Weights of a small GPT-style language model, trained from scratch on English Wikipedia: 8.39M parameters.
MLP neurons of a small language model. Each row is named by its layer, matrix (up: input weights) and neuron, and shows model dimensions 0-191. Each number is 128 + 24 x the weight over its row's rms, rounded and kept within 0 to 255. Numbers have three digits each.
Before each neuron's rows, "fires after" lists the tokens most often just before its 100 highest values on Wikipedia text that the model never trained on. A number after a token or word is its count.

fires after: "-" 27, " (" 24, "," 5, " en" 5
L4.up163:071104192157103135122103136107150100125119125133115100108097174114096108126140120124148111125173177138084148058181137113144132159172149109144163112069132096150144090147121170133160122127119150137154082149134141157130164092140106147138087143114115110129140134133142141145148093149113124145105138133104141148115132139113109132127106120097124142146141104137158115111148156112136143135141092150118122155122123110101143107134114103133089149146137082139132152167135138145111136121102124115101126148162107084154101147088153143163124092156165144154125155124158151171156127116121113099

fires after: "-" 48, " (" 27, " O" 9
L2.up414:073134141099146161131121110141134104085120118090132106097064111131127130125102116128122132090115153136097180111158114151092139137175136177154103153083147097135140104138163156116152074112143117157102105144140129141111131113126066142126078128122119097117137127160147119139133120178103175167153112153131129144088105142109113127141159118097167147139117076130136100094114128107131137141132105131076145167121110120097084113136120134107179133127172114156130114144133146132110092147140126108147115142129123083165137159088100137157092127142102151134130136118148127176123130085163126116

fires after: " a" 24, " an" 18, " the" 9, " his" 5, "'s" 4, "ian" 4
L6.up126:102103094156183134124143127117128105111112130142141087116138120125158100098122112134134188147126150088151149100163123080133133130116144155096168186130148153117130116107136128111118086110151151104144147155097134144139168125140149180114150138109141169117137161101106131117136113117155171096113113109112152128082108103135120147161134129103160124107067118112092154129150142164130150158147086103119166153147155094114148106104159138147133116128142097136135145166157160129084113071155081155126136091122125137142121134127129162097092115148125136114110108125124136137096125125113147100

fires after: " to" 25, " in" 16, " im" 5, " out" 5, " would" 4
L6.up960:131137117084122140104093110105126144152128163094105109070071127138208125124093108140157143125134113142107142075168098125133158141140095165156114138128146155132137106105132131105147090131078140151141132148130157142137098126164113142107105143132140125103181155124136100148140100133121125169143118123143121146056091172146081128109124152099141138102106131115149122108098136113140150110139087128135135178147101142117109113121153124128121120137151111087132116131148133136098159109166101119140082106145172103205126137098130145143109143131113100138113087145161111158135137119156127131

fires after: " s" 19, " S" 10, "-" 9, "al" 8, "f" 5, " in" 4
L6.up572:124115128113118160144081105133148118097115120146134111122109122133138092132120118135112149125143113116098157099133149100147135136173121154162146171123138134079177123097171156116137133128115152142143112119189159153148126151143121148138134164076106131084108086183125087135114117110136125133083129141121129060145135123130093111148139150085134174124122123084116141125101140134150168134111093139107142092134146109123086121153144093148142131135157146122142100150133117152128163130181127152122102131090114105127103169150125135106057102142149123108184132116127131125125114138161089136

fires after: " the" 19, " l" 11, " an" 8, "al" 5, " a" 5, " The" 5
L6.up61:081099117122164113148122153105155119126103081168153110049092120136126141131145099175128158152139103124117121126170093112141118147121139157118153145128155093136169176121095156147102105132104158102156145189140107134144119124159119155144133141092111137108130116117121149121123108101149104186106167148161066131093112104162083151172139150106128155103087133118141123071152152149116125160137096129114130157143122105130130155114108086136103135123135115113149102150147136128060111118176106104125134111141139150147135128161119187121126120161156153105138106112165191155075137111119144123

fires after: "-" 47, " (" 21, " S" 18, " \"" 6, " s" 5
L2.up13:086087142137117154135107096095126134135132126142148111143107108104127078083134146141118138105125173124106145104139114110082130173163129168130111130133125098166177120119156182122126115142121167145112104103181118135130112181123109124169127119080091132118104114161085091109130069122123133130101115126112124157073112153128107096156115117112121148113101083123168146109117152122153151120167123151136140161140140135128138126140107127120119120126190087145134111128128115122111122113154112084132113142130137115144111138134104144121124162135153107166121141112184174158133134129135145118

fires after: "\n" 26, " s" 10, "es" 6, "," 4, ":" 4, "|" 4
L7.up587:136134151109162112088107125090129177080128099139101130120136151144142132141107082137105102108151173150133135128090148136181120120098135125134135169087127138094147110096130142111144080116115118161178082134109143136147111158126089106104122181081132133134115109117150106150120134145100080118095154131101122112125113101107093109151171127140151164100089113134130088140130164093124130135161120144105151138090132160136102121128154074153082130126131119103131150133113121159146147124140162144136126112143119122104105135155138151106109111118139104129126118121113127167165138149153138093

fires after: "\n" 46, "-" 7, "3" 6, "2" 6, "6" 4, "|" 4
L4.up77:096112165175135161103116122138169101075120117146146125145151138118144090150112109184101151085124141124097133095130109098111144157121144111139143146066091122139141125131134146082143118112079151124119125146144112128124127167113107128132128177143096137143122124131147111117125123116146106122129132165090148114101132118135116135166110102100133145130045133153097079124164124103129101113170128143134133162083131097113099113109142101145104128133117139104117112115122117118080143084109152114131125113181127116144124136131147160132117112155148080174167140130229127160117168137146162123

fires after: " G" 29, " P" 15, " C" 8, " I" 7, " T" 5
L2.up718:076135151131098144120183164122143147153140116100150101119139121181158117140137152095118144104133152147059143129085160103145159121128084086109115132128093114088171098078137143115144089143114148140170098140129136134081099109122120146113127121152094123154151142121138156122150130114113128172127189124124105163119123104145113113133128132100161109049107137102140139111132145133098129125175124126111135112143113103143133106123113110140088138119162157146098135089084111138106113125163106164119187094121117140131121152125110144118144117116111080125196111106143143116120117086109133111

fires after: " to" 43, " can" 9, " would" 7, "e" 7
L6.up396:091129117158062151072096179123176121154127090122100091095050146117180118112120109129180162087094125151148128115155144101103141131099141130107118111136137136121143124113180160086112128138109090132108145111142146110136115152169130125146133147105146163094176146131129075121117101129129115193139137139131143107080131152131108095157136117147186117126113120119097159126155139121162126101145120116130119179122113159150111167116118154133140134135145143099128125122149085172136123121165114108124108119152150121158093113100127098130141136157111124079155139112091095100160134130134163156

fires after: " s" 24, " h" 14, " S" 9, " cent" 7
L2.up39:144150133097150144151109121132104116118126111121087094133126094163131074132115153137097148117101186163135147091149134113066109175140146130159119134103165139123145135114160166065110100145115141122135098134140115119165118143105128110134168129129083109082117138180141113127155109089149068144146122140142120127081158142126130162121115145094141142140126108114157136124072187118143118135116133171114119110079119141124106094154116111126130138133127131127147105118105111125137164105167130116153114143104162137121093155162143129094138157097119131124111138109107139135115107109182170123

fires after: " R" 28, "R" 11, " C" 11, " T" 8, " D" 8, "T" 6
L2.up104:118137118138122138114125129105090130121127114146138104152103112132166119150143145130123146172139187156084146108133162111111122156190133107103097106122111111116131071111125153140153120084125158062135127111093130147155167148143119155119077132134115111124164115144109131123131127086141125180158119123112123155119150108117139134185139161098147130046093108066120130125125137146139132143138121131132122167133103120130125098118134148106136121115147124131111114144133151123090147159132109152098154109143124110149072137148133142157135120082170028118122109092120163157130157125142166149